From a checkpoint of a small transformer trained on Wikipedia: tied embeddings, 364M tokens.
MLP neurons of a small language model. Each row is named by its layer, matrix (down: output weights) and neuron, and shows model dimensions 0-191. Each number is 500 + 40 x the weight over its row's rms, rounded and kept within 0 to 999. Numbers have three digits each. A neuron's up and down rows have the sign that makes its largest values positive.
A block is one neuron, or neurons of one layer that tend to fire together. After each block is what it responds to, as a language model described it from the Wikipedia text at the highest values.

L7.down107:504507514439490495515443481495562505533531492535431498449521538448526558533545446418508573473445484487471506487476494469529542519509408544491462435504547494500484499538476508597522490478512508445559532548531489510555490497482507463557482465493521505441478471490428455480495507445534489509538602483532507447435524504502496526530505552445483510487533456486531526507554519569512457482465499454471549436455523488512507520498467373460424508580517535543500516421546486529583522493516506513436506512584575433473415513515542520431551506518541538480526520458461578452563462503527463429
Responds to: Main verb after subject

L9.down314:487468542506510479575462577511574490481509476553552512513499469548555453466518476527533512471514509453554489518541448456453537439456506492497522544483524419554503484535439495496513513442467469503488457541502523527513473541546462548507463567490492510538509479488538487461533541484518516466501547456436454534504469503490611464442550485445427436469488524543411515536478497535533527452470464501583543551583548561599525569518484483608520521482406492422495436455510489510497448495477525499396438463476458546516408491471492526507495490536533547546440486481476502467485478471493499484
L9.down332:476479495547461515407516482512484451484463583472560488442503532512527524508480468527492485390491510496529515539572492521514518443438457590510570593524519415549525496480520555458453470501481356501505488472488476523519475542535510501521457501580579470515555500556411456490556560462446499546500529535499481415573505494448537477459521489477531475485514525472525480577533519427474517462493549495529484482568509551486489523487492505521527507469462563450508507551541529459559499504539527483523413570525478465513484507482528530393462463482519529447463491526464495476509443486495511553
L9.down394:511494515413478502511424500514569480524547539546529512461497485525462469530540524485542442561465528483461478524466499461440527439492554540511486515516497436520481499431404549525480511546480446491490502565484503488520520564469460577414501543544484485458515432477498538485519523478455499426481517513518444469576494443550448545546461516514562478539540514531474570532579455490560467524512469534485488524537476532463551557532492490457455539512502525519552468436522531588572502447459576560491448543551540495525482507484469470463461536490543502438507449455406533438522485439407482467
L9.down427:541463495533467524465499544510484529496488458552474475532492470574426463453508556545480481419495413521466438467546501487599480548529576519485529492489471487391523604501537485486486494452515501529488489472454395544469473583534526535444548560477458510478467499534511480498459496511527486530508380493551476518445442519484514525493507521462403491518512481512454589509521514465464529583507494583488420514456530469499511536531428500518536522507459415487508506533496494533530550556501524521463454539497438463542513515500513463558494532512471448476464510580529470480585496502460523538
Responds to: Past-tense and passive verbs

L9.down167:548497461496407528423532502526411482574508507573457488512470506477434487498495502480531500465463534430458479458570484531577508507470460529508468515496537564438497564550515584554550579493446491571509547547554444471444421478571538527477520488523569504527512543458451504478516495528436537404529490523543564501525486557572446477440462529489529531492561532541502510464580506483495544553487432484473529497500467456492517523508555463538509430559474515468514496477437450469485461428542484457573463540535448461491519479522496460452537462500553510499504464513470551480453479515482461493
L9.down422:517486524598504497544567437504512505513565473509501489528539473488471496480522498538526488500516467491493473439477578464551483412473456544502560557493512452496495519475411515471460461484467478521568470449487514583580538537554517578552484484507523552546492520512494477426412448457461585496497496459533446569515503477515503510495418479472494530558467539556574474565462517507441419515584496500519504486491489486496491509438455496470488455545432508507499524410542549500523504498509479468501458461513446486503535475487477494608473498509419523503546507582581484460517465416510544455
L9.down429:498388556477489422520436517482517457514557563504493558499466446476541552497523423537509465536474454527563481525507486522513525504510496448519453479480442453511512498547514448502507510515538539532520504494456574524469524536475515462479571481468537495563533458534523514479509475506495503520475530490531547548555492490522505549533485468462552611555457503488458509495558499492456561514455458540519542517470476481462396496381432499521459478460434500571584484513541541442532489550430508462423454559520527523563580512549490411462454439534515491475475444520461490526475501518448545528
L9.down443:518512528553543514525466559537490477515510546530519502498572502549507561484435472474512505483519510489431586543467461476487509497546445476458451486466527501529511471465469545506497541534367496569476527504514477473507474430497492521535524528489543548546571488522549481568424608550451547526533474456518547495478485471391504569523555454417558531520493449550504464427436506472537483489419535484549474493474416505474457457495505541503488508530489496505504477515489467496514517571522498449569433478457452581509495502528571515534486434425413499532513507491505520508483463439445481545
Responds to: Word-start fragments

L9.down49:476486525442456538528531570489519431478515525489513530503444456455536447554496519522491498595468500481437547520458596497497501469500544500495531503508478544528518507489515469525433471517481425511531552503352414552528484465565418455483541464531549510425485465452538495520520528552534464442550546560530532503457523439505489463487548478492598520464599444399550521537465458492501547550512495416533563505505472487462524465499491543583489499533501490536547514543518488528525478473509472490512507505520530561473521492500389518476519496472495542432504448495497510508507485546438462494
L9.down136:504520594560419487506448545511541485553465396489521490472563494477463462440496494488403464513475544562520486551491560498469565575485518539497506534500471529500518494476475478527461438578485540549561523526506475589528514495557487525485534405447471504519479474461479560500514511489497527526482473504515456457522521476544537430476462492518514483448523519487447480448453491591531397482435513486470536494527499482465489496527551476513468530435537529540535533448480512589402472457504500522479485490463455457594498474536478522571454530520459568520510524488561484539460415518519436539
L9.down288:502487527449502515560548443533495443557508509503476469547517512400508505531513489537487477501515488460500528524466477422487564511504539387486503522437478418477503469445534439557559450534519465435532581522512476390518498522438477498486501510516519555460593436528507513487532559521477521541478434459461543442509536506441445420521497458502523479554526461457503465499454572504458526499534471493514417575437536514514486522560521515493523468604527490575494457511480504533503420538556524504504519461516522517503545416576513506563540473536480457481521509506468472465522482472468558550
L9.down425:552477523529435468544467530494494455458492483494491468501543574516518467453512474587536490535467489505540554521519557565518438538494553441594485475426513490545507496438546484442436509545424531480550532496536509400519535533545465520487525452437444467558388482501564519467527459471512448565505548465538483504512499533526514518401545486511494471532492472573584459509503481454534496484436498473471489537567456500467490566498510459494513528481428448536503536514528510499513481549518554507484480480469472525481376499462558522476440525530486510520508466538460546424467582471477511537
Responds to: Mid-word fragments and decimals

L2.down4:480576496510545460429517509523526469555526538516543489505446477430549447471568517521479533535460528455502467475505476496478510465513508446504433511491530468465507442557517473509510469475458516524481505493497480531504523486441544519478489574519484556448432488569451487457474460552496540463582475530475560460507475516528530505524529470558584433532480434504435484506475557536602551452520519544435530460516618460493508484545462503528454478479509474459447484540455438468508507454542444466531561583471492530518490576518512481462500501482557553490488533485356569520549445483451499542
L2.down56:467548461467533452430457485534520475479465502432445489515482489491535497476516509518556560445439457558489458482513488495544486519452511503495478503507452459466602471543438396480498542508531444485493557499466503489580450461546525534462552498509528465491517531474490573519539518471535491520541517493519492533451471492457565558542414543483442567527482503572513540490548550513495482509460479546450425520501478528514467438488443457402441516560584478487494495496504527568475541519465463431523523609435470470477464529473481512481544440526485568519542547498566565473464461563535557519
L2.down126:509559530480462484545472496531472447522646485542449498462488458507572513522549520547510487507530487491437464469512436535513499530503536540557472433527446553436482516405538523542525513536441513438549458492480615548561397471538540494499492525450525530489478497518568539479479456508444552458512516495475542519515477509531434511494487599520509503488486422454536469440492558529593531549517513481403445467476457495543421513474521537444500529482450548503457468534489470500475425469470478514525445511532553442520509469557459477572509460554519485504522489482477489507500535496493521477
L2.down135:548439460500463451486487514523544484534479410482430580566525513508479476548486508509531440430477482578433560461595504535521468470510505543528500451530497483531434458452537572522521475506547446533553484504495547481483480505522465445498475481513471514555467510491561533526497445430523520485505451550518470546456515425557540470512448580531478487492527542512504481473534511462424429584523470519459551441553475529546502507535391494471526457431471433519492499481508463465512488543537491469502538468465499568541460520408434487526511575548530509517467513531502464578464557485561479512
L2.down222:530544512483532578513469521460524458454484534533488521482562588470500552516409520553525512466536531423526446481480523436399528511458520535483531474501464469468515502522502491509462512520499546481485470493467516454482516597472573523440607488462495503487470486471521537488493501465530487516539564561520552500577484480514498507428522495609401557454507478489562468501569510495505476554468506543442512479507500425523491532535512495396530477482542515523449564486514526521433546478461497540536475418491546477480534441450475501504531476451425493519463464544550483566509475564463426454
L2.down235:565517564495502525430523639407521486516519495487460518502521443581478528516530519488502509519495497540474535511546526447422556521463466431481487529450431420499468415553482508509513465476511454467438511521537517515508513493449507556519513499512513414439575499493487548522488519490508482465522495544535505550454530467452512504521493571480454498518527467555424449471449567534580586463457526491528466567454504510486561533475558498526514469530517548439549456494548453549511486525507462507453469558444570502491494447441456488517552486520478478538463490489481452520431518562543450425
L2.down244:507572543553505439539514532541444460586563471488503532470463486495533461584485525565487533429505507470541488486485549444590473556473516413508467488463494516519495544449543485457542425490452511446499552440472542572567466481479532504510458477472512463549483516574463461390508507483469581460535458543483480494536489574466407507432519504485466431562538470535481452493499511441535491511528491563438492516495492457518503506544474511518590453520465468600455526547482473519524534461478506433559462480473497490544503480519509561440514480477504507493516494467450508446539572513499471539
L2.down274:483480459457522519527500517445492553477622517521497535535469496399475520503518527568548531464499457539446414471513471548519514503474408465478488459524550455505498570333484476418468555439504431440488500477515487515559482543482516507449520499517473464523444508537488490490485548502535482540502493559545541468569547588532411510589546527475512518478573513516431566516513475466506495476529467541526393498571509526497489515497496486436475539472481506524487458528515504507489505459483515479469522524525542551507500404570530516511533517513496472459475485564522504457530501452537515468
L2.down278:527527462475561523487477453415511510517499582493562490511476470520500525507461525458491523475522506551394455378516505475496515449463531541512510476529457511592527515487479475480468478603524435475562462486481471475476525502477566531513512476500523475454461504512540497474524535553556489563504555533496535496512477539461512479535497570494441472578445541528590491577567459530466521483517524416529419472524502425501543474548518587507425516497448435502450514498503495500508582453488557475504526496501436530467476508492529450465455492505457433531456527492465623509543505476505498558
L2.down314:487519483529526525619536499529517514502571466504532499456485459464511497492494488542492473535513524457544467480485533502472453459440560526522557464436505593517461434505502563434470497502560433456456491556565521520407583459529407460501538452502521628463487515464466499481495515505455525477474531563460468494475476484443486540554450532530529434510376512476516555531517433431563408498486500517495534485471469525475458531507537497485483493512468495488488495455603535515518484500498484572477544452517592495521437503518493551491550545454553505517528498530540497490462474465497540468
L2.down355:513569546436527537486503510474595461527599457458508453507521483532441541464474508506566521452473568488441454526501510465491564534457465447502432499472486438614538530506569472462532475446449549492488496510446465458505559526437500482499448526524507532537545477493452444509494503538541486481473416462519495521490596474552478498525524458497417388492542528495517563442482531429443590540478464500470497524505490523488521558467603424488513474486479461532477525484481488547542556484460469508536492492485509463531502540518483520496460534462452561545497429542452502536506539538537526484
L2.down403:492594490518485437511512547530482516476559464541503547437484601515566478483468538484507447544533468544552472463518499511484486456498497489566525560500450439548530507445515489482516506522509443505537494534517499514512444518560544534542485482488500408495501464491483556430504487455508470467483502493517612533522454521462480471455526487450570482564591480532440492521515534460507478473468451470524457466491542488480608533457519560435510489567489552578515445448471508441530445482566475492501464408482440463543592467515441509525535534445517472480536426474549468494518467460488437551
L2.down423:565500463430498505531498510555436478538454495502524432481460471562480446484508612528511463525508473533545529510551489490442448511498531515551516429521513504495458546401427520521501513481481474498556528476512503500522524463426482592526497487487515401449458547567482461494507517526501481495437498527478542516578497476543527537546525535548494409510497439484492586445478519526466439517457485519506482508540563470548442482454488495501496487456493401478475517458491519492506479504506486587528500480483485454521533562590621431529515425540481541510509524431509488497531522447583488546
L2.down447:473459478528526534526473471478544561430594488448522587487458550510465546569526554520454484547505483513493495511545521417534479478555570508517470559421581496507566551544537503512549557430541499546477458610453515497492481473489583519496427465480458484500446526462551522479527478493426485534478533472442484530527487442534575468510510459520490533463486515465474496428460515476404515510456496469498505535465461589448550467528524495534509513483472488429449568466435507484436475442488439589461521520471539534489554478492571522517519505448518515505498545506513477497513451462538504478
L2.down476:572518471489459543497440445481501462456410476523549498522485541483493487525449441501477522506524543464458484542500494472467550541500480518465584476535530475521519518501487520503448503487542531528523510483581452473520468487434495522434523493538491418527499506569448532459540510397473430535528554490483484485489524493480525425498563497496444511525501504548517524520460469494500498560518521556539471548527448455563533500581509536449471442489572465540551540494500492611534487494473558534438421540564414479491453561449422539606445527461494452535411545448517536488495510503515519477
L2.down481:511562482571482577540488488547499593466545461485487561443490460565549594546436461535538502491487579569471538471530493557517448482466437477505456475522505440491543502517559544584571497530451454534512492546503493514448537503461468500510497490500489471530520611491546464479471492509483441532526489537508474464512471551514585521478528523471526486491503569466504486585495472451569498501489497479497516496557446468476491502446522442559417459455518461426438477578465424472512483511525441512493450460481531517458549475446550531477483531518465525489501484520471525475466411506486391494
Responds to: Predicate verb stems

L2.down3:453563505460485497558587476489495556417491524446552534491512502504577483465455498502548491515438501468555457506456476508569502542486489471484540451491520531530470456550469434518480534524555459524473489467498468468432508548525533422509543529561529508484526559533568444550507494516500543434544533514515530541448537541440503504522436477540501566469521518479522542588489536369428536454488473536485501475525527472445498427502493550485439512472544540477558493521537512550436516482423545484435525512507506526434539531427445466563443438530455486532484515503442468552451544478530531458
L2.down15:502504481511524499503422473525460581514459497524397460507514450481515440516463517557551525635545471480499466452490558513591519459473474514508544516490506495503529509498428551456481422553495463556506522483553467424458455494496464540513443464457476460522511453503504513521475583489488495517507535476576486547517491480499464533415432520476361479503473562526459502525465593527530489480540542527575500496502463512511455534460526523514528544556507450578506533504517478457553510478518492454556462499469550535499417489502587499502437557496428549502452518516528487490534465491468486458
L2.down66:492482550539460478493507525596515472446546522470481550490526455564458484453515534493455536551435488461494529478530474474556514393470503550506479516515478523451561517409599482500485499538472457529404531486550447521499505516390469442475533503558548539472504483418553470525514528539480473518470529555459465497493515463530526498536436557487570472489540501467449474568501555503506543515528477468483517447544483451509550460541443446505453517483513503428538468469527503603473526461503534452469505510456576491492453515509400504487504616423492466523499522490522521524512515526484544559
L2.down141:577548484516547515473499482511532489536488492453433566502514545521539535470490478567549505397525558476432550496531544511476531472486565520494529435522475516493529499469425494452533602518528389503511527482496483452521451534504559435554516505449504570537515517475490456486531492421537491501450478430465484404542495503479454523483503545507471438556438448534514474515538548536544544497560519622449494466538458510530475477502418461493523474499481473524478488451485502519467490512544546545424447569416557489453484493495507521429467555529528490504484522504513488428506455538525498561
L2.down174:551476521489511553500507571505537484549505481568420492487480441546484435524493537527465521505533502432427505597551521543528490555498500468501524483541487535592505492450469475489500424539430438475629510497443455527454403553523590504464555512457571526509519511457484460485513525520464548520488504552511489450516490557471505552514522529461473451478506475510473547527467451513464478472563415572473567494503499514523448566476494486527503501515472475527483531496455452484516498500542425552458475475538478553498466443528545512466476521529489483563399497520400471514496549438507448489
L2.down282:557504491540452489509522519449468532484491547503529570525487528481440486478509472487456521511564481523580542523478499544444449491456553530544521518488483527581554521496492524468521428491540451523501456479503393561466355554507462519467517446458412481535452386473558460479514533496518514486505466487540471454573447537509504481431473464526445518568525502515535534536454591532465486486512484508467570469527570492468529520483551437515535474486521500500508512589555543501520460502400381513492486461479434525509508515578536522504545510506484529519490472482564475475491511507488513477
L2.down288:453508599457513469537504486528509403506480479492418427525483590513505537495525468526522511419522552494525488536474530499495504398449526482488565467514490467517490499514514498538491461485485444412471495465512573528531504520482430561512544477544523488524493476514533462571531445397461459446468459397519564473521517450442495541561478546532526505492556530448500475567506437473469516460490466609534531500502523532467582486432494518448507493489487481495567473499471458502488561510524493495474573591447437518515590544496514474489511457494528557566471504521469511478504537519481447516
L2.down291:476506491496455511461491539545447520442484506469516479500471471535537499444520507476441449529497493573516572529472508507455505511571520398499512435522498539488455483498440503462529557483480539479380510489509563494548466514487449448559527523521473453512506457453456510534483513549545472568472530435496472453494484485505506490506494494558538580467555453456544486469562486541558598488491503487506499503513551406503506461470521481498416548439504523552467464514509505517510517411530521486462485542520529481506480485455573566585460556423442551519532522523573547428412536425552474509
L2.down292:519508511575538467551434498497474430551480457514467553493544567490488474462497443501491511458600569471451564518515562485493495504460473536490457519521446542518540502417552490508525481492434487455549485517514538532477452499462563472549486448401561507524513470563531543377537540459541514507552512510502452471520495411494494487542499509495492450509439478544464454509586537585563520492463428508533451482447490504525491516462476455474579489546507448604494509471429507475568514484492469515500480553479428524478487438471536544465435503526498524545457480510439497520540481533482468530
L2.down327:534460541501529587510495499503525534522438466522489447490490566507487470522448513482470499499547513521437500529500505521459551459499548500514557506452510502523549546396538530556526495548523463534568558493571478440420477489530452491459506483525499490520565485556518457483531522488429515506520465545468459487555413503552510429532579539507355507494544380520444506460465537569490479522550479516504520482493435500446487521483561517415467465497556528468497500429446562464487507428465533504526474519482467535551453489443451543488548460529499505464490556517459561499566496499455511535
L2.down328:580480529487485517487469466476544457454484394508529515541473497541433499521568541507477547502523488515463498532509463548491537528543449527542523504524518514615433461469539537508463486452456484501466518575550404506537497512442486516513535521408418509527475478548456542455447487441484541434479490445552468470540470499515538552513562395495417450569455509478494514497472449541520515526456549476478469509516468501514506467446526532477506515527535523547531452463459467541504582499577441454518499501507500482490506533412492529468563525460539537506487525534537571487485436554450573435
L2.down390:396465529549473534504483557454464493533502455524546530475518505490517495498579475485613579501532498541509521484525582489516468538600494527463530507508452468515534382522546521460571467521478448472460518413457474497466500474500508504451554523513577510457461508526471433499493439447502559456518522489454429415482474548458433490456461511451569492553485445456518511510512478509534536504555502510554560486558540484525512509505521544520432505453543508536544527512487481496509482469539516483505500440514551482463551537414488389480577491479524543547508457511494489505514539546499425451
L2.down401:543544527484517473509446557454519487534516433578487541441504508461451519499484524501480529520542500466469577516526518439468485470447482549487477503504443519514465477435523554488492488520528504491546543494496503518582562482525546540449487433447488527542480497499465594475421556532511509595559478440486504431506499487535556468557513506481487454576468426475463469475479497595506511526466464525534480465502470528485412539557430502526552502546498492577470566453447489508518487453572533468460443499570517480510497386504554545401478522481529469500523467519464519506528497453489437587
L2.down420:555539478541471555437404511579515522478460543496460507469494506492546534514442526537536506518471521445525481505471485532449473462414505498417519534508573501545546473477417522450495534498492476532481564483516542544474513571527500523459526539485481491491524547531563501563490513500474557500490484391481454489512471455532511517513475547572429530461523526566509502500505519570496516558569480451428492461471449583522417508456509502474512517472532482542479443480553504561466513507487439551511571528527447457486480503498401504499437530535471553540446379495494496479512462538443440556
L2.down483:612432546525509469514457506521504586500557453459508484483489433466498385545524554526496505536480578557570509521554507498499461487483445485473524407509464519635519465583500569541496451515516495440424522548497474486489465511445457524460506564474490510513478439501522485500463507465489551499503467502442505463521525482497532503523489505488428527449539606507440573511541507487496522521488549515545532467526518468599477448508486500458515464445519481429479437487504436488496477484485525431494438491476494459519562544512566495553522515574462470539472496531514486464500542561527466463
L2.down499:467516494559483481395499519449560503509508465494544455452453548493518474513490471552421558516558465515422451577528502498518519580494571471522481514467489483460515564431576428463541462520500468475546525542510504525545482528458538561458492469470540458498491427507488551523426543481487502517553538513524572509537516488439499447483457473483390436454484465430476549479497515553566497506538433479511488486491476470440530498545498513517574574507513580521510477453400488493517501519471517538535514480518568499515539527500483574441467519465559518425516514521538505522535488513464438415
Responds to: Sentence-ending punctuation

L7.down109:526557458527525440447500546492449442554493418516415513501473531523467490479444503529534486480550527539502518527529463465506527527468591522397504593531437506462488462448510485489496533536506518541504534478448510512469470507464605548447467492432525503548470542565539523416527498483512578562502507500499523440516502453526556505578444532466413536476473526502502484564505559483576569547512515505429417570553488462487511538486453466498501477510447510482449471508524530453515477462454421500504493516494469473528525443466535548442498488568488489570453492550481470511523420554521487490
Responds to: Sentence-final punctuation

L2.down9:510523522558489529456488419545511439505533466523466539475477543491521532511458484505545507506496502535561474571502567544525516495525462469515488488494503501444457523553509414501538489502542520532499555547513541487469509409463573454470492485459505505551493496535466459477519453556484511498471445483559540511560423471458441506568554493533458514510593448560447514476457456456520467545517505468511464473576442459488554449511421420503461547456498537460472489504412553415524496512516553540447431479493447442490596554505524501515540558525464536461589505548559484534451472504489473436
L2.down22:580489460505464497473544501478557468404565459480501527496441516566523494543492487486499450540472522525548455532488514498473479559505467433491602491419426492528527473495503495566428467516492493473405534456515474492532496580515471537483497494492475512476373466483450517558516469590443440477473534481522516522484512483501549559549448563521488509490529584541540453521523447463553493456497434536545476525499489443491450503473455555432564542476540463502568465474494444426464540499576509523520542498462539540504463488497520463520508535522524444532481490551529477502519457459545510599
L2.down29:473501552459504505520547580574517461542491486544521502550443477526493426483502506499569468465548550464491471492466480452531545469516492414471479460523526466463486468535509531508506487430473540561424465449481547594501522481542518482461520465522491526468484497470452453550500523510542567382559591454494491530475467452533502484556508504501448500547506482526484481505490487437522473462460486502510536509531550444473522616558449511524477468491502497476527378605542464462571456430486433480492537607523489549488526481522489535589467549482462525527468494486524468472479492518514544528
L2.down63:432515459419554521453495522508555537455504478496528467536487451519505443556587497493483534549488476488471490490452565477445527477515497500609538514447626480516516444436502467493428419594445509450554535525515517490537575496519428453541487502561526494464485400476529457455571467454479467536500520470493504507563484490547512472462467569541519457539560473557511495540481409536487500536521475503546552458515516495483498559516533488476482452488551449487541459517519549469513486538549529505459487448496446505371481513550532515540484513456504450519549491528522536481511472480478495454
L2.down92:489479492568486545493415555532426465506475422498530426542544491507550433459537525433508570560481474542524536452422552480506494486559511467533554449490404533504496459490512509503505483489500517517505461547464534558464564451463553440472501574531538533470456512489479517457413498507525493506398533541423495515472441508468509603462506503524524562541475494493497532552545454473522468442496551461481466487530412528505452500536486441477536505505507494542549468529537476524506480550472544446508503431476537534474597506596547452477498533460480480473488489545506441466528426519533526489
L2.down95:551483459508367490506461511553508484472475493530470563462536549516504493482472466511548499507498502545583429538533556458528569494497511516534535461478473544500477522441487566539453459460466477488550467519545480508445569457448490502505524542430456511501475493477466503496480471529462495495556512395527571596501507531496576550434500464548481473491571497517474525472495559517511525458406456486493468459548522553478580502530513481520546521505495454533454460484441538528479473459542502547506424485534454483558497508498589494511421440502632542539477484454471468459451463525530520511
L2.down109:530542435494486501551490580508549551423471427477466498490502506460502488525503499517449519534514524421509539449483498436515526495446473424461491487519499470490559460434496535544580532504510550432441502541541563528477496449421516488606513469453579499437486495553498555441488513526540496526605472489513501546544468460524469512552545414511556527495495572453492442433519523465523490518488519499534495495464459518539469517487458549535532499469471511484482502411520448506461549526531577497470500481503524422491562541540526487537463555558497420471462494454484483478514484473605468572
L2.down167:575504525520459460541462547502436427499444516432494582441481529502520506558469499452427446463524559534532506524538540487424504542491531433554428536491472573468526501454524493504522443562528536498421537499508570539545412436457505585523499485451504581561461506497475462553457532516492475580492492438472563457564503513488489438540487438499495505449494501578504472500480485435493520476485468488465514459475484566446474516472511518433488522440502485485548493497480497546494549540545454422562468565476519519436531498579492479519502501570507530501440443517509466541513489540485522546
L2.down200:482477491587483505563510557431509531516457582460546487549489484496474463453509506467491506554472448597589421473497493524534398541500520439488451535509510468531442495500484522567469482532523545541419430523505550460425457493513440483570560495461537507497513494455516491538468583507437521506471550520504499493480540580507414585434515517524549497482500541530541539530447495386482468438508481495468486451544497520449542512516538481525499487464521581470521438511491501470499426550518494508472496524473457557487561493519482494513546541484455473546514493455507517453481487437547538430
L2.down255:511533445462525450463489439518535505525528515556493492486524466477490583490513452473435552548558515432507489586569520438508461403544541521472463508444510465524452513472454514618467531441499427509541466482478488498483526401410517481548500539549461531535466604551486486472524540539494530525509512516438535495525492495538471564444467492494541488470544516485446479532542469486495478497511485537512477521441426487490532530457506524444470600519543435515602454472474475486539458576499455485556460521545507572466508505489535560501538504508530490447478482500486549531494418463451480496
L2.down294:523484524478536486457459474462492502430475459540496563496406542446438483552450501540410538529572511469502471534505498516530515441574516508436538588537578563498479510424461496555512492529451481536480507429504567547431481514497536535577515550506479504487537526539451522454504458536509502491492418453466517449472497535513457567531533463442508555479481461547481465483471455476459490507464505486522589449546534531541514465421502430487492534542489515472572498439512519533439506513549488524560478526544484503392507526538576499500506574472512506497535464475527546534506528411441506528
L2.down309:500483393517480498470508481548546507512504438500494489410524429507493546497470482538496539494566507551544483536458385503500390545449545446508521489552500567494515494485562455480532549467494506517563452548601553443557635488520473537482544540486534541459555476555494502510463522485487543506527469484509473487552443487497439517550525562520467492451494535421479592550483466543540486499565448537455480530512523432504493454475513461492463469462545453426522483508484514495540528518443548495476508476516480558492443493440503428465453526516523493468520471480547496475468495552474516571
L2.down322:495458484468435588546475530423512460441543491466484519492519499487449481490497560548444516525457525477524542541507598535541496472478515439531462538455490524566533486507506504531556515591501515527508560479522531496507483495504465530487531542475467541547492496506483520487466494471488526557508458500595558480502541423466441506482514497502434535492391538522519442493511472474503567497441567507530462517423443485490458477535571496537497490485563564451460537464426374456534486507503513514470493553515573538461511385467502477418483519572430539461579504479485483531516483489522476532
L2.down343:516490491436517432490449522469487514509498558478488504565467503537501440551502519548442511486517606519507487528525486501543471438514621450553531446543474443555430478484598511487460573523540494447546489536498470559454559481508520513506522448476442531609505489482522489452500472439557482554566542474496434515500503503474533559513476523460488488398506479486453472451462569483462466466494580477502475548495542553499527474460476529483478582593495537511493459503500523446560507490496512512487502463542453476467509446439552502461509505502587449515425494457447562489480503568485514509
L2.down400:546483543509452509521520504532557539501492501529508527467554454509421520559521502447467426443465531481539462514510549487475561457475564440508459483497513492432484536515611526447469501512463568593500477504519424493432493571448506462565446445505498479454449507480508495468503505520551561557513535517440524575447466541511458469490475488553534389506467535499543558523487546529497515526481506477446493518489482512468544519525519465524566507437483509469600485545494548442508472456511489520451427500523459534481527533512571501570531538496477476527449527455526428571526436440488466416
L2.down500:443491475443500521503442483488473488576470490540505450564509514517519475481527566466589529476421395475509454503498539514475554534511516502509476549548489481453571538450503455506486533485385549539598502461488465467507537477524473529532522494481449453491472511553535546568524475447489524542545514454485415496492502464553471513465515528459530493540530470546510524458529421516485484530412436487525454467584542543554448434488479552485489524461557456486591554519461575521547498525469533524520440494442494473494544487473560505529483570522450466514511448480443430529496470576501511503
Responds to: Word-initial stems needing completion